{
  "d_mlp": 704,
  "norm": "rmsnorm",
  "rope_base": 10000.0,
  "rope_fraction": 1.0,
  "init_std_o": 0.0122,
  "lr_head": 0.0108,
  "batch_tokens": 65536,
  "seq_len": 1024
}
MLP neurons of a small language model. Each row is named by its layer, matrix (gate and up: input weights) and neuron, and shows model dimensions 112-239. Each number is 128 + 24 x the weight over its row's rms, rounded and kept within 0 to 255. Numbers have three digits each. A neuron's up and down rows have the sign that makes its largest values positive.
After each neuron's rows, "fires on" lists the tokens most often at its 100 highest values on Wikipedia text that the model never trained on. A number after a token or word is its count.

L4.gate139:132140116127143121131144113098114155116120162128148086109116130100124102138126120149096124138134163167094127119125169175146119086110128128113159072142150183118138134122100118128104135151113112133114167146126107135114101106083150112129097099106142126114109166088098127149114062120090154137126121131093121122097114133120151137039121155170163165126126122130135136117097121111158125159172
L4.up139:109112126140157156115140127097095105118110140121111165139136155135108094117128148156100096153117098108129143166149155101120150144151166135145165073144147071126156130121154120137115126170117116100114147167118086147121170098123121146146127126129140124105131098155153120111155140143133132125124105090125103117157123087158109131165139080171190102186113136179178091116128163168126162142157
fires on: "a" 12, "ro" 12, "ation" 10, "|---" 8, "ec" 8, " play" 7

L3.gate558:101171090133095138100095115142126138140103152108105114120114120110117166126137124098101120161148153124126117150143136190150122131150144134123119128078140133135176100110178153144114134092116149128114093161099106148145135136158171173135135134109166149097162125135164103101123178117133139115077109130147115148162103154097141104154121087126101113124142152133157110134139129159095152118081
L3.up558:109146097111097150134134101114143078147068143163107116135091117125146147170117132146108141116115131146147113159153171117149104135112114122130095117133123157170083119126111119138090121174105135151120096167115155129141149130162097131119108127126081131141088192176105115134111122140144135109116109121125127142093139111177097119179142167114114155101115120104115138116132105102169143164120
fires on: "rough" 39, " of" 7, "l" 6, " its" 6, "ollow" 6

L3.gate404:106109139080151112122160144131141164108121126094111117129169116177158103134115145129108105134160119078147137113156110135186122159118155073125131130152133157162115153116127125131085127097117126114154149094122146108145129114124133143082132099172140121155142145111128162086120153124142124109133143109144160109169085084090090092146121149119107128100152150153100141111116148108064141144058
L3.up404:144126122140144133112124113111103088111102122067090140111084145147139147130143142143143147138125169142148132129138107141134149151138114154162138148160159146151111138135096103137108112106125119137163126142096136070097067108094138147128163135135168171128103153132061149144110115097129116158116177088110159120141148077137114125144176108133117145145134144165135134191110127123142133117139
fires on: " v" 29, " out" 17, " for" 12, " p" 9, "ree" 7, " For" 6

L4.gate583:136114178131087125124137124110075152123137094123141125134111125112122090122091138115179122133154122121118174128178115159138132149098166135152124137123129136146146128139151057143107151113104106163148123144122123169137125136118104137125105147143113086076137107083151137106134121104139144112149105167144166118161193154143080089122122105136113127144103130080107166145091098123095098116130
L4.up583:139126136133138117157154107129151097171124153127104122116158115168111126146111170122102108153124133098126163125105164091161134138109122152120124091079131152137106105150135144166145178088142145162155147121151125067118133121128141145089113089119131108103130138132097141200103119119112129143118106171082083123089167150106119156131175162132132112146139107111097109124149137121171090134107
fires on: "v" 14, "o" 12, "ing" 10, "al" 10, "ar" 8, "ed" 7

L4.gate209:153154148174144106083144127119134163130116121137097094156117164163088128132115127141118132110168126144135075100144098136100129154122102150121140112161084135138098130123129126126111100127147149133092153133087105131105141148127147141086107180049159117128141153097093157113111106114104098109114134130139146125142132085095099108125130079123183144150102129129125150161109174134129167137132
L4.up209:088101127141083105090156087131087076131105086114139114112111138136194133136093117165115110151070121132114124099087117146128143122147120147131116115127109145139109154108121132079085113107127114123101117106141091102139142117123192133071116103133175120114088122141139103115144137116127120137133156143105097100156152137100114112152112103127074095115113122152099134175104157169114147139101
fires on: " =\n\n" 21, "===\n\n" 16, ")" 13, ")," 12, "\n\n" 11, "==\n\n" 11

L4.gate177:090136144121132120150104144103098139126181132149166086131128090114105138138087142152124095087110157144171069148144111103152115127107146130182084095166112155063113113126170106109090109154120129112113127127136103133141163137118132146115155162100128103160141086134118127129131110130120114138120097136138161144099132161092130146150090099131125117093153137115179111132102125161121154102135
L4.up177:132147087150124159101121124119127137118142156139129139149110153156099123146109120125140121151131095132140171141142118119090117120111111125092129176122095086132135122116086090130134104135118140129115161130121116159127068171117081104117109137081112134156098119162150115128102149117146151110124136138080144156107180133097110135155140141092092105125129103119135197138146143156118163073103
fires on: "," 37, " of" 33, " –" 11, " the" 10, " |" 7

L3.gate422:142141106120131138206116126169096121165118166164125123120115167129149154127184106119117156130108144126080139110086131073067133145142077137130190145163149142133154095109128094147142126099171156164124112169110148130100109085148144110110141101164144155113166146132145106103134146161134207112126105132110136101154151122124143109080159107150126144143124151130136113131130107131164127124161
L3.up422:159095156122167147169133185129103152160139143078148127136139130121066141130103138114126141100112144116111125156110104092131095115125117125128129144133123115139157138131117085138159168097113158122174145153131164096157117078134116113112130138163134103122133165131119109106130143108162133127153154108121093176142135130133087132167155104094152102157128168153135126100115140103114115111114
fires on: "ed" 21, "il" 19, "d" 12, "l" 8, "al" 8, "on" 8

L4.gate654:104107156147103168101181097072161141115105155127167096129143125120149132103132100152133099133108131143149158063128123092144135166130162117151107105123102143091109106103106105085155122113189112133105160175130135136128149146115121158144102128140123100155141132094135137121106155095122113154112127144151157084131099116157126112135156159194133150138113108100121119118185145128118097138157
L4.up654:083110121124116137131078115142153145165143145077131120128175153108172124140141156114131092135156134147133139080134123105141099149124151145163127106141124133145129104127125100113159107143170184109110146145141096141131114107117132190107144110135117090172105182130151154138108114109128123099102116094174158123157134158122142111127114155127147107120180113107145142094095132164115156108148
fires on: "th" 53, "st" 17, "nd" 11, "d" 9, "r" 7

L4.gate342:119107149125146120187133159141129157130162128142113147117146153135148116090076127109124129131172142154087072092113094135118157174147127160154165141112126144137122077165130072132111108085158138121128104110164152136106137128133115172110131120162148155149178163139119140059108150107102150116108140185090132107121145099051140076151121107106137154115083112127152149098165102140126108108103
L4.up342:132125099106085113134143106147093114132176131131132093088135094137112103137143158141116096107157093157120132106136139114096111121108150080134102115145152116157111172127143114130109147130118129173139111125115106131143158135105145158124092136125107122106103116173137101079129096151139149115173154087118119114130123123117088090120105127111063128155154127142144109172145109136113134129154
fires on: " a" 100

L4.gate521:067118120158115159168159143114141106179108135106135093121113118120059125125141152173144128112127159146148112140148086128133159136129120132122145092148164143150126101120116135138117135059108169158123119151072161154106124085128133110127141125103128135158180127162136161129140140137137076132113099140129120131152121111150098134159111142142102190169164117095149152122159146115131119135143
L4.up521:140093077142118137112137146171136149081176145134122113137098137139104141163167141102144126115084148133132122136130174177137143140119131155117087124191109045149164154156107131079131111126132104121140143154109112142142096117132102111102105162125087176163135127181092149173120147111131094153124103137094155135112101129151122141132107143119118112143088121126188120144115132176152151148127
fires on: " |" 44, "ed" 16, " also" 8, " the" 7, "." 6, "m" 4

L4.gate687:116145169101115171096185145151072080126126130098131093100115152151117117098114147139158135107127159137171130107156116074147121137130074162148103105094101125126143112128185154103125143111150142125116185167115091135109096152127085166153108132142105122117123111075133134124068157117119134132155105105111140168131126093137118154143175134107133128171133096092084162122150085147125098082137
L4.up687:147112152152112132199084124143147146120122111109108151150174132142134111107096122138130107115136136109144112149145115145123168162156160123109116135151130109120165132162165145150103179181138137155125123119134139098169144139133093119122151088121127148154131161107094105133072113104110157150117150148110108165129101100152107102139140099158138110123117139171156132132163101132111157124101
fires on: " H" 26, " W" 25, " G" 8, " C" 8, " A" 7, " K" 6

L4.gate631:148143160140160140107125126100152130129152147124091117155109122162119097167068117116167156124121136109146092105130102140127153139138104121093115112086071145135153144151081164100113117154153124130086133151106109128119123175094080142153104161097183097130168088134136146107105146146135109155139136145141163161135160163088093144129108148132151125146127104085108146158148112135130108129133
L4.up631:091116137098115103132124136102136143130090117140120139142089117142147067139149104098147093139131145143129150112111079139121111150175157116150173132129080112117157163097134117140082135112133097114120101146149143142148116160097180106113136187129128105126120161125116121116132126166124112138139139153135140124140103121120127095121122106112126159131159133101137123151170128119164184128113
fires on: " |" 47, " (" 13, " and" 12, " " 8, "," 5

L3.gate365:088142146105138140155127126122154102139113155137125144137160107148090119081143107090093130136099174106082099095131154118153118097187125124114139137140091122086144164131117129065112167128149113118121160144125130150132151099116167149116115075085125155150125140159095124136100151102073136144156141097141136140137099121157127108123119155085132087125124143154099133121112104102101144184136
L3.up365:121116097104135117153111165145120155109154150136083167138095077130090118115136124100113110092108143167132121158105084127077138092123144111111156115163105141150126104121141105147101160118104120156088105141124101135131156101134124134104117116104161111123120167106173122119133128147073152097082134080119132132135116154099103116136084140107133124109103138141154139133108121104095177100128
fires on: " \"" 38, "l" 18, "'" 13, "us" 10, "c" 8, "os" 4

L4.gate645:086105171095134114131129123094142133115132156178103116132115152176117116153116119129150116167124151120148124113096098133072134121125120097138120131128097147141101131150131143100091087093117117117090113144111142130125176126137091155118103137097107090142147125113134096109122131133106117112119129111113146101114092124112087150160154119136131105136118120136128142152141102160129130099138
L4.up645:153127151144101135113082164083169155139148147152131131136160188144152127133114132105112145114153143105103104118108104132139142127129129094109126142120152116113114202114102144063087134140176149114156162148124139111146103133123101104155131110116126111170135107155107157114131143099108125167152112117112125136125125139177140124162138119095148115128101115148148161154130109141111138092135
fires on: " A" 19, " P" 16, " K" 15, " H" 12, " B" 8

L4.gate205:126141109095102101116151180103139154117140130092111141137179142127130061162114126118087134150140137112146105119121130107097130159134123124102106135131089124139109107126141166146157133110142136118099139152133106099131125147109095105153090142098145111116122118142142095140117152122134132180104150155139124141119121103136167125100121110109111122188128097087126151161175143102110182123134
L4.up205:118128145139166120099101125103162139135128138108118118115144142162122102148173095136138130142111146159160112103140082150120169140108114128148136119101093156135124127121111131152143095152129116188109128108127123113116121174122109124155095106089171136132103120148163126134112101093149150113099115154094139150123089107110122142109164083143123107174097105078100163187141176165152134104075
fires on: "," 63, " |" 19, " –" 9, ")," 8

L4.gate697:116140143149158151147146145101096160151165134115151085092158130166134106179092124116165158108124130141088129162129135153093107134151161121134073083118140116138124115116102129121084166142112120124078121142149153139112126127111140118144107102119165106141158161121144114149142172079081093119126100106095144193092138109103124170101115107159177104105149127130102159145159111121135137122139
L4.up697:113140135140112121154114129119102124141116158129148089129106118073106116135137129192148121140132164113107144130147182103149187125102121140121116174151117123114135128154137125094124104143104174075121165156102137130113094135088101136141133132121118156113114148116160116130174166121113131101093141107087118141145199136169141127140099106122125149081144130131132113109160103109146160136160
fires on: "ro" 68, "iv" 11, " " 8

L4.gate495:141150130135093141106157144135123143142103153141129153113142164084115103133121134137148136152114137096091185123124114129106136186144166135149175113139125129145170094120132127137118113106132074118131164122147143146076118117137146144080103114127138146073121138153104157097115131123114151148133129087104128137128167123161131122073131072145085155139143106103106133140149146106163100115134
L4.up495:131083109119106139211150086116087127147128145135124143129114133133105111134152107174139122095163141124084124126096138141179142112142195114160127172084149105119145132157107129121141133128075158129135101108112128124131136101157119141161125143131124118117106120160118127147139154089133134085105102176098132103091134133110126144157116124139138111148124151104148144118109124100132102161123
fires on: "ed" 20, "ly" 10, " more" 7, " and" 7, " or" 6, "at" 6

L4.gate197:092107185103117084092129150142109086102120114144132125175172129167153112113092154147092157114157115114090169104132106129170115108082133112104119110177112117112102128062119107086104122121160092118138139110121100150170118174101137131130106158111172128117119163154163117117124109130139118139133104128140122144165130123161157124119137130140132140137140113112136116137126103114156131086090
L4.up197:119169130111117188124113122111117143116129126133122138144138162153128120098100110097169127126138104119144138145155096137123147112145124144115175127153064157140115108161123124120089160149108116110146148112166103141108141110155130148125093150137135136129103118158171152125070153116123148152157135150139151141115169130116117124119112146117133138127137150127101118171105143181119138087121
fires on: "t" 20, "%" 18, "}" 14, " of" 11, " |" 11, "ers" 7

L4.gate171:132110135137185129125150145130152097137146157163110117145141130107097145107128162133125139124136167161119150096147132147140157133137121133160105139147146137152135157125153108129142160061147123113116115163141141151141131095089137150091113123129139106123154172147111139113098114145148104171120129148176116119128145077119120104088135142182096138140108174109133128092150134102124154140140
L4.up171:137131119137132156099164138130112096142144115165119133125109124161139139165100122095143098131092127165140100151101147136069145147125103050130132159166141150154121120124143119128106117112126149141160081189124105147139134161124172117140152074117095174129121100143119144140136091128127122108091105152077135135097139105155119144099116104118104096145101120116194145112158130154140130105141
fires on: " and" 46, " a" 20, " or" 7, " |\n" 7, " an" 4

L4.gate293:074120131125093143139187148104107102136084125159136122122134140121146127107106089136111089108100168148156132117145128151139145149110166169118167126164130096130096118107134149123079134130153145156141118131135165104128116118105098158171120137156155124148127144138097170126119122124169129084136110179106120163133156090117104124149110112117135148157113143148083147152114078102143123088109
L4.up293:159106158140142085126139144128146120139109130154134158122129097142155134070131139116186115148150140123135162124132133208155141150138110130121109092130117129109166132116137083142137108097108134138159125096133139126082121143128140119111111119162109134093143121079159107138097115126078120119127102126115153157114118149105128157096134144118147100135147109177159116140129099124117157152127
fires on: "ir" 51, "=" 10, " this" 8, "ect" 6, " the" 4

L4.gate273:090133150118098146129131148127138134102168116112117159196137116154173148105143129129150106123103124175096076142112148124080155163142118146124094104101123135084150150138148150080165128105105098156086092105106132189068151123122145108125121138102141131143169093114150111103125142120131156138118122168166139223160101094119127153157111152109128145127136107135125161133100063118133134102124
L4.up273:124113129127168153118099158074142143141138123121123172168131146124140162117155068110132137109113120133098131168143103140119147116135086143151133125141139094163086115148092162177111154123105148110111131161081168168133112119153155129117101135102146128143145098088157122124132150069138162143094135157139123083122080132136119163111114075126131125087093122134111120100101106090107105095135
fires on: " " 48, "0" 8, "l" 8, "y" 6, " |" 5, " Y" 4

L3.gate582:123144072142144107151131125133148103111113176119148111151131086139099125151107098085153115127109135101149087138111108138176112154135155126128167127103129145136133084094094152142130112100122132147128126146135097131146132123112113144114095118140111160091160092112151126087092128139142117143146142143144109138131132104099100145089088147141147128148095102194120122114116149123156118109123
L3.up582:129112095171112144167129120174131102133133147155115147150132121137128157145153139092094104135142166092149099135111146120134154130095122095149130179120168135142152168145100130138140137103209102112122117150154105160146102105130133132120129115196098100128181139147091116158116142147127159139124130111150142130119112130119121140122106142127095130146076092117084105147119114104128128095153
fires on: "st" 49, "a" 18, "ter" 11, "f" 6

L3.gate11:106102136093081157120140142168118152173137134167098174141111141162093120131154186123169097106095124177145123086127157141140141151139083106164106156106130127112136162133137128102135153140112164142118138122133156108125158130089147103142145154177105146116125126096110135127148124167131152145065089156112091163107140144164138166137122104167126127142098156116112128146111128133143109114173
L3.up11:133082174069135130147123134107123128144100120119129144116120097110111129118093101105124126122122146097142091150152121157133131121142108160119148121160092116117139164123120105152121111115080151152122123111039096122170123167070117097149174121075105143149136101132136127150072126127130094151159149135164151131082135127118155106148138138145150149082102089100143132120116105112103122106140
fires on: " |" 98

L4.gate659:125151102092140081140150117124141139138150166149131102179151147163130076184064137092184108101157146108184123156142087103136115119164098127125102115130121158133100102140132123099128092148125108146061138117133156126157141154103139155155098139085096158112138107130089103126114153120131086151152126162141146126125147150090099158151100134109133090150138145110105113097146110148158124128122
L4.up659:098174166137133132124145132131142113150112126155106143174139176153098105122113097125118082123131123156144130126162116145121119135151146101157096144128104125139123165153123085122123092142174119129129180109096107160150138162107091134115104120134164164105100138129141087131093118120141142169141116083136160148098133160105140160138160126101109105158069076097135156154143137166186137128172
fires on: " |" 60, "," 21, " (" 16

L3.gate694:092179132136102128156115169117155101126088089164141105159106143165099128127145123104105144121118140144132120123128147135147142152151130124108143165106094124141170128155151119108198119099146057135105051132114123131124121141151107095115110104124110110142169100155162123123095186122121160135101133156140154118136114131161130129150156128125149091150145137132111109111088116104123176140122
L3.up694:081141141142094126100140150088137139161139116205124157166123160105096133150125142092146121069101125151145131148168112114151142072120135079139162127133123152136173119164100165147165085147124130146142158128096143127106125128119127128102142105159123138130136132096163137094071142118119153108122144119158094163160107167116155168143115098131108109119140092104122114136121132114113131102144
fires on: "er" 28, "as" 16, "le" 10, "ac" 8, "res" 7

L3.gate462:081142104160117100171123171132123118120147142160117128198151134081107115121108111124153088161167079142132106137107122135133148088121203110108075099160138158182135126129117119114124137175119112087135172111127126158125107150105157148124125087120185160150111160098107160130131164140115186148106128125141136128145120149151128141111103122127115114105103150130118091153141146097093113127123
L3.up462:090141098082132168088093145119117121139099097094127158127147134153131138195137146137145128160117138095111163139135097148163101125113175087161112127130146113103095100146108117138198112130112146129089132140126146154120161132095147151127122120126122132104132124132145142099103140086145143128136185070145140155083145070144140124161151173132112126127126143130119166121092128154140155098130
fires on: "t" 44, " |" 22, " " 10, " t" 9, "and" 4, " T" 4

L3.gate75:131174155108132106089165161093147127157152144116112137160114124167118107111126121104192113136132100125174172087128090144116123170136126114166127133120066159117106146077130107104133084139153123105077086077113115105109141184123081149162120158157123103133154114146117116106123131114112111139145094107125108121116144110100149152149114126113149175168110098108145125159126119138162174089148
L3.up75:129155104115096093126132138101140146129150163156137127125099132145088117137137126112129110124127150129156146076123151136138124116129114132096172136151092130123141107140089144176104178148168145107134128121113122132138140142105117119098106132126164128102106124132160132107115142096113158119102131114130121130118127131139125134118116102129109112133139187095122131148151128131106178085135
fires on: " w" 47, " has" 17, " is" 11, " was" 6, " f" 4

L3.gate623:092124145162147143167142142136133146104123134094132094125158133104166124137141127172150129112098118099168157107129119101143135152145130140143128049158089137116084155085148126147095195109162133119129129139150118102146179112108102122121122109135143138121141127124096169108092108175132131135129149165174160135110112118134123147139133178157141161107136133118167154109134121103156134139135
L3.up623:163122140101117145179129155115132105125119151128125104104093070097150169089164158122095101105161120143155109109116088116150128169170112121155160109085097138128096126182119125111105175095164092095129164143110154097145169095103169168121160138139173125138170174153131125111123174096154125150105144120129096143116134183139075128113132126109171167125109162131145153074115148081135139155169
fires on: "th" 41, " pr" 19, "nd" 8, "d" 7, "z" 6, " Th" 5

L4.gate637:132178112111119114100195163118117133127099083152101148165131144152066137135083083116129151108159100130123071153121105185104123148115071146142140107127122131109149157126141092121140144130147088132116159138120148135145124191082121096126087120134144160095141106117170135138089111130095130133103104122142123130153150095106164152136119153122145153139145135052138143118125158104157165097153
L4.up637:111127105133119124140167107087153115153141116153145156099154122158113142134130131096150140097212120134125175110122123140159129138145103168148127097110123153122136118128099105113123162139093132128157165160132158127183079151147144116124139135158141145154146139138119117147121120099142102123093133162133102103131098169117132127122111157097147106114111136123118111127171117118121151150096
fires on: " w" 18, " n" 13, " |" 11, " f" 9, " (" 8, " t" 7

L4.gate208:103139156104158116139154146162117156134149100112143102115116129143130138121061144101102126102116160091056075146146160157142141170149110086145093123132129153093126095119141181093129108151156115133070136088094103142146104145095141152156133116110131129109126150087110111113122109122123100178135148121093139123134140104091121157142144176119136103178109108113118129135096086119189136105140
L4.up208:144176105157186117170154140136112107158127112120152156130142143145130118121110138146110136143153119184090162123183140141120101103153135128097154115136114126128122134181140156117113170158124148145133154119108129133109156148138106125082122134139143114164109140141145139117117144092192135149161112101111137129133127130139156194152115112097081087104126127107112092148155121158080118105092
fires on: "ak" 30, " John" 27, " K" 17, "les" 14, "ack" 5

L4.gate117:106159153112101128150119149110104133135118133102144140138139184107131123108100106121136129106115176083078132107127150117139162122151166127100136138109137119123102105125171106120156125126103105144076085144115131187109170084051111115092113143123158103113127146129172102111094196134112098115084151129137123117144115135141144158137097158093136131102118127148124096095098137079102081119119
L4.up117:110110095118095088143092118131092101149090083140145152145096145128128145172121119111138095106106108121138162133114128113102139151129099131101076163153143132167093146122082128129127166192140090155135131149143155132160120125146098164136087107169141129158125189145140151122107141120129124129117112078139166087101133149129135119150117136119152088122094133125133108128131151126151158114151
fires on: "as" 26, "c" 15, "us" 14, "at" 8, "ear" 6, "ish" 6

L3.gate338:118086099127153111107153169115113154172151125142160107160122091101148085139101139141086123081117183115132106147119124122152131115112139139131082120163187124117144096111103138127124092124126123122145142143138188103088154107100152170146143117110153152118151155120138133109104110112137129144118145096108150185129131139090129171159120139127134148124092138141146136122129106123076159139157
L3.up338:129143132174075113136190113095140119087140132163146143117132145162114090153120130141110154171140157119133109073136107110110141126087129148139109183138135124143143140154164155094126160122092116132165106136134130125154142195118159159153139122145161159105103099135160110120135123140156106077120127141137124136168155100131139138108129114090158118131164121125117123155110112141134159119113
fires on: " " 74, "a" 12, "ro" 6, "'" 5

L4.gate548:133135130132116179182130126148102119096135178141140104108132118137150109115105090086150170119100155131138123122146134120118143145126115130116138105110127118064154127109081163131103117135152149172115123140140081149154132133111112111125119135120135129083106128139093093124138119093121102152107150125117069106148128115131107154134102130151158171121096097165123143124138099087129146137113
L4.up548:130120127145113086144153137130118145100154121176148129117135119123113137187125113139155124095144090111119167144146125141140126146126159085145126156127144125121107144140133131102128140124150145146148190136103116135131132165122122140101126123110133110124105131133132106148129143129105105171100160106143118113075165161114117124137146108197133173162130087122136080077121108065092132138137
fires on: "a" 87

L4.gate34:105075116157118123127141140104180104115080110141096126117118138138127120182120115150153148104095116131118092113112160105130155147119076091086132121126111130152090124152124092144149127120118150146085150064107115100148160156133106080076088157129110114111104138122141119120156136109124185137166103120123133176110145136139089133174116119148112105104122080145154113112129129079142122119150
L4.up34:122126098141114124144114120131156094156103102116106130078137118145176123078182158116145134133126145126190124146086135145132152115120134114127134047192109138113145115142106070145085152122120146142131144116130078092130117145113129106141144144145113128165137119155161120155111143101085152129113115116153159160146140116110119144106160095193128119159178117132157120109170152114131145094147
fires on: "g" 15, "ip" 13, " loc" 8, "emb" 8, "oup" 7, " from" 6

L4.gate671:169138166089117111114131109117174123106172083126111094161089119169100125138112151152119127101126127167112099115155120101158150116121116152134122127155101138149122098106070101114128162120153092166091138154143163107140157142100108139137095116121123110122086145124159088068119096139146090198152095126154124132156115088142169110144119137088161165141085137133115168161154144119118145143169
L4.up671:144141128135117074110123127101135120118109149137155081120121159105112122159122101143150124175090121118122117134097073115177134074123162150160170128083104093152106183142164158108129126122157141129077134107162136147157148185095134100139166100132110099126114137144135137131100142089109167125134160147142132144114107116111126141142144118139160107125081142072147096156109152121106156061108
fires on: "3" 20, "ia" 16, "k" 15, "2" 11, ")" 6, ")," 6

L4.gate40:092099163093150129120139114118115137181152125101157092169159106115118112127110112122142125137136103111087118099150131133168149092131159162087138149098118157103115171127121111123154127150110075163137123142133111167113126118151140096175136110125113123088140129073086158092113138099139129112123118165112103116162179139165156122141145116142166133123087079157126098146133106129113111098118
L4.up40:156148133151118111129157170135168171127109102128106101158147130122116142143138168122172115178110128125123163136175142143174125122114157141071126145128139139141169121106125118135152156101145145137175097115130136114102133164098118084161100132111103131119130146099115120145104149109109097124109117112113119142129121145138137193114094150108141123107117121142157094135122148145092145118124
fires on: "al" 29, "ay" 14, "er" 7, "i" 6, "o" 6, "ound" 5

L3.gate670:123116150134117082178150088149106110183149173124138117112174128111116124135087151157114159113118132153178104099122172114144123164137115103115103144144105139123112119131139128117111128137087096135170093164103110143156157112142112130106127158104102119116095115115137087139100113132121161103149139162140122147155127161127180087145135144117157160125164138124130139153127143130102127128161
L3.up670:105151155091130148118132125089134137111117131122135121124142138177135126142122151112149105153176180115151150132111099088093109147123157117122167129113125100145118112110109149169089142099145104133125117198109112117167131107122163132161085132142107132107115173155083143145153107137143150158138119123144113119150136128139114084113174116155166123138123178112164142108138091136145080097121
fires on: "A" 48, "ip" 11, "ican" 10, "ot" 9, "ant" 7

L4.gate178:159117138088114140182118182080164158112092144133158148118113145138132099113146121113177080153146082156110142101132085114142144139106105150136159136100127131136078130145123091120074146100156127186125110112161117150160135144138078096113113145127120139108114147125149137112105174147105147115115159155105181182167126131155138114093121092155090158107174107142153125108130143152150105141109
L4.up178:138090157131104149087124078127118129131157148098152097090119131138113100143144108105139114136111135143115117129123119102152150126170112167086130117094147140130117095156123135113169143099071145136096146177135103106143122097139158102123168117093136116145097125098148151107180152112117121143132134151144117167081141120174102109133154102090124110132159104130116137123135120137107113103136
fires on: "art" 20, "ed" 13, "ated" 12, ")," 10, "ice" 5

L4.gate367:145115086097095144122141138125135135126156135143129130131167190122150071137134106124098145113142130089143153088147109166132105153156129108120141155137092164147095106128132112111139169154152114102123068164129119116142155143097150143154153175118146113142147165111133118123139107144164126181134144142116151122137141115154145143106093126098146173137111118162115140104116127085137134133093
L4.up367:161141134139114140112134157092118205126125107107122086150153082095146119104131143152118118148093123116127126112121131162089120146152103123090166116182137108100130114066155109095128126145143131159122117137104134124167094098135134128120139148110088107131143123144157121125116099091130108126162146147139143172174133112139060174099129130089098074135158099121113094124115104116148137118127
fires on: "ie" 24, "ublic" 15, "r" 8, " she" 7

L4.gate214:077088131100135111103145136141126137123124126119132148137100126109167126090086146107083130102161085106112145118148147117137121054139133156152136118126106150144122085128118136130097161137123126110113173132136119137125132099127140076114128116152132133108142096150179148121123124127086170097162078118121133112125141164110140127130096140092122138137134147150130123161136146079143120128112
L4.up214:110119124116095120100135127118134152155179134146117161134105151084125077122192093143115135118128100101176127087165083138097125114100128088119112138127161122137174122086141141129125115145124163141109113127146129139161116100152121129105114112092156173117104142109129087141176093133171115150122141183115112106167145097123163132119097103157118165113101109151138127116171121104125172098156
fires on: "a" 21, " L" 10, "ers" 9, "er" 7, "at" 6

L4.gate678:113137080135121087122119142130160159103095160192114137144155107134089124153135155109133142160118107121124117169160129149139152119084158155095106115137093094143106122137124153132131139134119119108128164119115069108151077106136148180149084068130178162098117100133118137106100144136127105126128144136162125112139134148150115179119115127152130118122131108126121167131119121135119133118152
L4.up678:154155119113147143136141161104144116185136085101130078127185142112122136107093147154098153163146069098151158129161110124092111116157125137113100082119110086148142132125136131133128111115149161108109117126138124091120125117117151136126145089159125157170122106091141147153154131112139158110124150106102105120103096134083072119159148171092137123156117122127126111148158140135152146150128
fires on: " |" 28, " |\n" 25, " " 18, "." 8, "ad" 6

L3.gate651:111108146099142112144146146128140129098112155134124120109138156138135097072120173129124193085103134077123129167200090176136142101088074103151128146179143108120122125127131129141168122124110136126132113161145107115124117150111141125157153095100073113178108128130134113131102138151125131133120145136131118145143120145149115106133136139116137133062104125150160124092079109105093160136151
L3.up651:134135142122103093108166143174142159136155131112097137117121154165118164164124134137160119084150093157150137128157127135109163132163105129155139109109088137106133082119126095127118108155152104119112145175107111139108128171107153136088130168124078122102130079144143100111115116151100123162142126162132083100113161151137103137157130086162080140123121101109093135156124088146123170115086
fires on: "-" 100

L4.gate202:134116129156150146122127106144095077109080096192132130106101133118124128138121092097139109146140130179129177128137132099091161115129114153128139143143138163059131114142147107111132143096163131110135091152164125148112142144124152135136144133150084122077103132116167125080112137151140133116133110131152119077133184170132154160110119122129139137136097134119123162086145153107148164132126
L4.up202:109123072093124140119135130100113157132106105143085141100093103130090108117156126098129168131155088116146111121119147096136104111104132135144110135115085096102121090101133098098112102120157064128115129108137128126128152104136130099111137102127139127101103118095153142111097147116167144123162113137115146134102127107116096150183159156149127136170137120116148163132074143144159112125158
fires on: " that" 19, "d" 18, "ed" 17, "ad" 5, "est" 5

L4.gate468:102175113115131091144176131117138137119120107128141102105110145115096121117131142128109118093110090132091136106151159117125124122147084100147090146135135164123120133111150129094129112126189081108108096155127118184161116145110144138122080093119160141147078132117124060149084116154077099078125125149132107148134141107101142132175111141126149119131118103106137137132142081146158088121169
L4.up468:132149102172139144150098095078133126143108131133094104066125118168131145149129147166108097120121159100134093091132140152137140112152130124107083131111174110110152158160126119153128113119151087086147129133157176106164133149168161105098113139146154108137111152109143174100143134137134113146098091156112124102098086112117137164111113164109155126126102118118168145105131134138115134117136
fires on: "-" 71, "ack" 14, "th" 5

L4.gate81:078128192154153110144135095154082167117129095132145169132125150146137121136125122127167109120146136149129132160113130142113157088090078132153118139146099114140147124110090115132158176132153084173119121159169111117116168120104159124107131148104156110134106120145109121171113177097128098141095108152112137122128164145162121108142113075091139153086094167137085122100137079097142147135184
L4.up81:135118111181157121095134132111113165105112116152094105125123111155160132130104110146141105149122142130098153139107136156120162159137155084124133180117162116137140154101171079102130129150127119089080156132112099157100101147096172135118136151168099146119138112129154121120119148125152123127101146130107108128156113120126090149097093123146090146124125139105094124146132137190150121138130
fires on: " f" 41, " " 13, " pl" 7, "6" 6, "th" 6, "c" 6